config.toml
num_key_value_heads = 1
hidden_act = "swiglu"
norm_eps = 1e-05
qk_norm = true
parallel_block = false
init = "normal"
init_std_qkv = 0.0249
init_std_o = 0.0309
init_std_up = 0.0356
beta1 = 0.95
warmup_steps = 26
max_steps = 4667
dataset = "wikipedia_en"
MLP neurons of a small language model. Each row is named by its layer, matrix (down: output weights) and neuron, and shows model dimensions 0-148. Each number is 500 + 40 x the weight over its row's rms, rounded and kept within 0 to 999. Numbers have three digits each. A neuron's up and down rows have the sign that makes its largest values positive.
A block is one neuron, or neurons of one layer that tend to fire together. Before each block is what it responds to, as a language model described it from the Wikipedia text at the highest values.

Description: Before an upcoming year. Tokens just before a year or date: open parentheses in citations, prepositions like in, since, from, day numbers, table pipes, e.g. (1974), in 1903.
L11.down201:524528474561507461511508470526509484481553485476473555547495501459501474524422436551488463523474556545481535528452512482566519520479557462457481528537493463472424457538508541433514584490416530484456516538495471525510465517496410508585469477543502498489467513518468478561512514597495555556423457523478530449520507529521545549516543594492458513555532513517521450445495491533551519483461532499517451502465524446514498588441469545428566444553524548503
L11.down435:483510481570562534486520506436543496503485517504525522395510452594552510463520511392465588514492547493519545436433535495490460505544501579555455529481528511515523483489459524522477536464545547505488525577503465461510582509547373465517508559510475455497574460465453529563536465570504512467521548454505515482513492423465521486506521406487481544496493446460464471489486555477579492506545565512469530493439493545511500499492482491507516542470469503526
L11.down752:477528449552474510471492482498429539485520581480513512522499469471560518492553455489459535580465564509544516465495525495535502542443439510519510564491450554458532457510439440454520516507456508435514434597460490495499476486518442474496470428492426540518449502501475456524480491482504448450489502533496425513544557536505441501522531503536559503523561465488510560474512442497480527537593481512507461521501511438415476502484448462418467473471519478521
L11.down834:541457481524484489412456471424530533473504501470432484503505559437468443482501492516590524480564469486524444515557515483515548537509445571475552499516531506516448472530458498528514585587459453559509475514433499506450522521513451464494458455486526513466450465452494460503557501450523502497541505490456487576481519513390410469514483515502531429507556463532512405470527543424481573519461448516505508563471469539489571508501503491468441542493500501511

Description: Parenthetical years and dates. Year tokens, often the digits after a split "19", inside parenthetical birth–death or publication dates in biographies and lists, e.g. (1940–2021), (1806), (1997–2006); more weakly has/have after a person's name in biography text.
L10.down16:512493564519507476437473467497523535514503449441388544537466484527511425541486620468454458490506484550526489527513547452567497514537523530511414569544568530580491537446535560393472442491533490512413535542525487497608523485461573496470523559559469543496508503481494493488520588556532500479434588492549546452531489534476449464525539516512510529470546445491556504508539454526453513473525583521458506445483473472498448457566501529540506522554446491514
L10.down159:461554487577473527491535456528456519457505527474491443545524632487460477493505499451522529459518546470510414437492472477516433504560489492445486440512484491508470547557527468512565479462528457482540498549480481489490411583487496566405502507568520489530437452589527486480517514459485490502507486475483510497572468504503411512521498499476474598554517561548482520475490495512548469488528501537526456523499549441467442443450487490458460457506540463446
L10.down224:529534497509535490410504437498544519571514539460437463536469446478549497486505552528475512556490504526384520419499502580514518508466528474511503514514446577487490503520454463462521561511556543592530502522471513532499565501443456555436481501490493476531520419447418511542526525480549470509470465528477573439447463509492486443476523526547557515476441487596487569546474460406524468548479516581580518477519530547532449511531512530419498508500476517438
L10.down270:451542541510476517491536499509536452437494391534472461488506497535499400486524480482517421446507489512486459493542534468461586556498517506504543555468479571488548477501503457466444489488425520536483514532552455493599503534485563516429558546437545544544471576473424512440530478536504456466431458490464504545424502508498527540529485515500446557473512597541440506527496538511535524561523483503547476504470486459494595522497473535512439516539517514513
L10.down295:469573499544449483479462487469525472473483502475524476530501416481485516437496508532561543546505585524525538481575497528507549552500409532483482535544555560512439553561527493484515528466511466491532529449512540483540522418446477439454567485537513454494512486532585467567521543493466535438465462518481554534521447528493447567555549518496540508470419555549502454489540568488529618515403583475521469482522509516511521577489516497472498463553490535469
L10.down299:495522471508408506599434535498510464455520479501513516563449526446516464481529491507494548530465534479490452446516520581525528561588493468502424466460560446528451450458486521479445475575553534487596485549462468437537525495569581500452496444555464530499563503489558456522506457519471477418486493483523560450432466474513470535570541402539507533532518472515558503479468474541470427456530501561422456442523544518409464510455492499442486475468529559513
L10.down411:545541489527429508539520537463474506507525474506457550510539497457526449521450444461432490537380499488488501503479425533551507543548466514518494585448499464474483506512480547517545487541502478563587524487488552525472464583504524517493507469497484567490527445501538491534523475466461549426504512445536528528462488454527566551384498461491505552554418497497560507507464541497534493519438557518530508565546506536522507504527495479530467557542496482477
L10.down453:493506445507517488525434371547523560450516517433551500542562495519501531532445544560560471456516542499519462495443595516537517456575463515549446439520551457452467425540512439586555497505491470509468538459536548487465492496559598524530483548502531560494554464487473486498496486482506448481514490499531515506511488496444518464477529509561546469549453521465524506442528516551450472468531461543465510543525520490505434525472478502521429429475482533519
L10.down592:452463494501460552485494531482472546510486475558429469562488391518638524496484475479478507554519471500517542465538534536435487515478531523501491491471501446573563427495520531524477588561525484531426458467491579488457481451523470527453558502482550493485503480491543422447489479520466514489493483493448574564429440487484514572386484397581490464511533488497457483535511525541493531476499463484478528607456536592546520566555452489400439553484476451490
L10.down635:501524427473516500538501455442493556477493445500461500488414508490427474458473477471481500392564516460450610469500477441496607496557540481503494515465487415595483437472525467479480493496490522489478472547568501446573508528453574476498502464448472495494515551528500471542548485491507572517437513483462447473509494512537471503501502517560500510588551495511512533584484461458464434477466481502500506471437504537490471539438523482510469471536500517450
L10.down655:492530435511499506431476552476440486440418463471431438528557593466515526463510464514521511546479477535389487489495574469473529467496552462464484562549489521457518458510400498514494493551501474479480480560536522501395476483538471530519420451501521550566489445476531485536542515562504523485518519468518489533523497587519519483526539538492482527528521477447506514490421452508480476490531486478499533496460559500500561510535552500560502476555494539504
L10.down743:557467499460552531449472482521538554518500473548472472504505464510512518602548498474488500493492493470485463535518415490478529534507490497508535572575477426518443520432444534544464499502521488485575487535461572513472542474511520556475466524482482497544488527521481438537526536466532457527496584596537469543439558424534445475475512501596488480535492460480460447536480461544473574469467529482578458557489513552444407541451493495482467485512563541508
L10.down753:546491493512522538546450478515570473483564510492475499535536434531519476483408515535525546476503521437549543539558476564473527553464563544513534541537480551459558444535519553464485471472433502565516480498494481450504501471476577504515486466514508486475444473513527474485451502455473433493550557464457446506437449409499424454485491523418482479513426534447534477516497427509484543492517518492468491473455563546546528539526462449529447543505520465512
L10.down785:484453519501449497481489509507536429432512536517516478501518470468520430461452514470399513421568521519499499431525451555493505551505466556471535491546470460479518480549542430497546412490505505581517418570487512488542527444444574501528450491458553485527450432488571473532439439549563552425502570481510614516496443509559510524496499545437484533469534550451515384504481578546528522532561546506529509456502427507518522516534541498535508428481517489488
L10.down796:442466499510491533552455439461489550517445399483536532580491499553458396465516446460506475486453514500503482516493550487516473483536505471513450479506506425523401547453484503509524462555492441461517447528489467483481488458487570449435461525456543440475534493506516448500513516496479509505473458523517429513517541482456537403457505474494496515494511491522504583472517511518491487528450544495477490435494517462466498486516496505582507518489523566442
L10.down809:469517601521567463469554546501505478502513441493487501480481492568592491511513499485494523479504459583490497524516472473454530539464523510526459524456506528513574470518550493405501468443504570510501503491500507459489475534525516571542466523429532393484495511502483492472452438516489529506489461479461479430495510495507545485500519540431505560469505511495462510534560432516494467508486476557523511494516543427535509486478510555531465554440535540539

Description: Passive auxiliaries before participles. Auxiliary verbs (was, being, be, been, had) and linking and/or or adverbs placed just before an expected past participle, mostly passives, e.g. "before being launched", "was purchased by", "removed and demolished".
L10.down4:491542485520491498526426506466416471553562471419499472519554503549523473553562533562559529437498479517486479544454459489491531494506503491497501479451512457448467488539516495485468432532525542538489484507514540560512491519533423513412495515492491503439535485547514554497444471538552548530519406526455509473483540503492436532448517474494437484524484436494523528500472536475487483551506484485507547571497509511487527500447462526549602518470519489456
L10.down108:512588499497497614550544506467484489439515486567502451446499437553479459438467529515477462541395480495513484545567468523512491498487504477518542513467579448509519548492448538519634521538523423432561512473542572558527509548516488531569460517505502446526506517473561421476488478569538466529448570500475487474534464415555463479510535476510518510482487456492495486538505519555473450515453432451514563527457429495461482539516451546544527474495475519450
L10.down114:549491455497560595472511510463456510541542533454547392483543523525568468467503555497520488483564493531456493553515508471559569458581488468514470514489490499542506513495418513486410484545562498496510481510528492485461464461504463587468501470510532451502526522544473492470538523486511479534511566502530512476512491530540563416427478483445515488495507414490513494514546474384451509536493473470535460523505550543503482471506525543442500469583496493528
L10.down182:556485504536487535533480516520537548522519595557512469464482506452586532514579495473471545521536533473516497487447454567447482518496476446461461514483504549548522484482549544542515481536494526520424452491524402512465493481496483517580480426495473503424502470441586528583510543457490523533475598506487450584482475483457532423574528475468513484506515570553437522535474433519435514492486491493481528456490512412487472520506526484488535518383523517534
L10.down200:447487527498459476456481400481547566564470483467522504458580461504497540458512423435446427550536446502487485488476466526457478482512557509570473495513495505491507511424482498466487470460518488423457526447417545506494447525480439490565526539488484498551553555538485589535482510475458515476508455511486521594514489442433549439472504442496490609505481484536470549521552535506539475505526514511562474506576526445426472540476522545523484496552523493519
L10.down231:520440488495491508459467478515504454458570497566546519521432480497528518451492576469497441494525514519514524496510587590506491513528440507507538438520552510494493555581544471542479461528533527421451498556437448490475550468496524465465533491459535508485514492522530467479495462477480541487494583489412503414504474494467494467536478438460513490458391532483544488527466513529525522537524481486496562603484544538531501506558520502480474485473492460455
L10.down265:447461520462515551438520481490468470489514472440469517456485550482596470511431422440491481540541531511480498506482554479488521506444430487430447549579474474500509528465545532470467474446453555503383455448445510498540449447566476518580523514465483528441516519560506480510498561437449534474517460464450518571502543503519500476469567454466502467512541476529547591493564477476525433482498556497467546548502565509498462487447534490516481563511478596550
L10.down282:542560482501421459434529476497461431432503516468522493552474541525525503505532519443538465559572477451482430509506487552443483531493458446527560518487474492458464518539452545505511455462541441524521658432526489505493490447534498493488504431440504490511510492454548503520457439515567497566482482526493412480488461478469483473458521408542472489540467500538456532552500537501509467459523474574560471513541490456470432442528530521459543479463452524558
L10.down328:518478521482548479512463574523520445510513510532539542399462513467434564558498438557453448435499533448471501600470474501473549451521451567488480466480528521518491531501503512482496471539499502456512488528416451475506573498468616494503509485489463463504516520494544520508450476481607558553485486521508488511502525504531517449529456460479526480471455492503524542461508486507550490497520482516493523467588498526481474479486574471509536466511551504462
L10.down356:483463497483514458460501464422483443504502558539496540523472521486488501504506515502568472531593435504429544473547511509468599526504498536508528444549584483442496579531434537485415510524493443544603483525440471437410554559530480487427506498460429602470594496514580526465502446466493505555419448498449468463480463520489483484538454484485451441561490550466506451506549505499489587454503515495514523526535437502516544483558489537431499522472477458522
L10.down357:483475469421475539485502521506512559469474467470464458564465546482477500510499472530449466497487482499471480487547484438518481459506527499561505494453455515612452537508509487565537532434515546495520580471495541508432492485494518521526462462410481515535505463526558464483516460518475485452453472505525514521488545523478495580514534476477553482481522489442487459525432494514514490527529502465515486483624517517553487429576407510572568511470514497520
L10.down376:509539597469525482531428402481535474519521489526492553560467445470522485507539420399452475545534502546471488471460509537532494468452417500478558459506487489540453539518495562473487471419540537515496474444402484458524494499526555507533470515414544494574509547525485465519480531538483485483510496509420543532466509513529487531470498470561472479469521464486491499475451544522476444506539409576520493530486488534490464505517434506540532487483545578520
L10.down480:558426556483457434516478501459600536482538429567524415513452525531500552517525450510542431547475456534593543552456564437552549502532463487500462475550503551554512482480549558532470496534481472455356461535449474467526490524539486569499612499457509476523540569429476520573514387425476502496506443448435524509466503536512508514537450423541510459525518469615490459542512423482492464529483486504533564580438527510549551472512448484545530514509541557471
L10.down666:478522492426514577435493554530435513497447515542470399494439461490464452459483458451500538486477572480503477456510573582476482478490348484547436449497541453505508476480533480472502457461546585576564471527538529505446496555498625526465509455549466512597548517433463512528508513508486550503492499547577555533471499473545457466489465467544465476469495501520480525578501499443535402536547531548523497403477472556555495541571441499509542561480516476522
L10.down751:528415489455602487548508472529574486478550503450464525432535523517460553552472511532521526518519492532423528479476488453526463448518490571523437483472445470570511530483515497505440462399479516579417455500501497504512532457474541501513437454482516415515485519520521520528423486520460493550465465461541499444548511519505545513446526479481486501535460462495515516536543406486517510481601509534523515477491580486567521484531588475489553487465452547514
L10.down871:560382507467515490482492457522460522560498445548500526484515523466540437492490547522493479476522474424477534474522468466453585565521608553465483531538457569537506512520588516502486497468415469543458518412525528401548450464528493558474566478554446504486465486597550468528494441433500489550534546510482499452457443465508475458500568396510542535531533510482542475515501465510438478493484522550425465518454514512565413459527543436438478488450503463603

Description: Before a past participle. Words right before an upcoming past participle or passive verb: auxiliaries, adverbs and conjunctions, as in newly married, had been well stocked, cut and erected.
L11.down161:507515443539523518495539481555428517523542517441541539463574525448581578575554437516533468477522445511517487449469484517479517517487497436562389510542448553481544492469528446481464475491554526499454451575526436468512455453517515508526549501524449501490506443523499580509558583509416548468547508529519511498544466589506516481454570508511510431598471544564538527503524458464557535528508488517472469471540580492503461447474553439507471564506540519568
L11.down654:503533488416571570523515456540446467529479495481533508484466438464506487442523566490535470542532462547491455469500477478509494514462493481487561445484485516502493472482509586513482448487604503498418433484486435448488544574466471466575485523559485578504596526543476473508516475445492510543496538452484531501493501442524512472522506531468458490456549535547514452542496488465508452442422473476521492478483500500482455536521488501447570502464474551564
L11.down717:519488491442468470493488451502455547516529503521494526557498491544474467457478438521487522465517473403610506473469514505504460495542458551478436449504471525468538557551420553527450558540481500497436567447470538442555544457459494530446427442536460458515483512488499451492500497476472470478488491485524507464533516536546546531512531454514509530498483458504596550486511440494478486463475564446520503561571535468578449509523607454455432555418502555520
L11.down893:504474525451539541397540434511534526515554488496446452521470483495545562481588402520523513513503492535440505518436568456551490522451496433438400503483535486485588592491494521467473490489546559481468401530494516482562451478536422506546539444484519464470493473448478503509526560497500472478484511495502557533517489496485522488487509434556460545460512502602453574446491494567439466449418527516542551440439565518519535467508501463494462541464514515518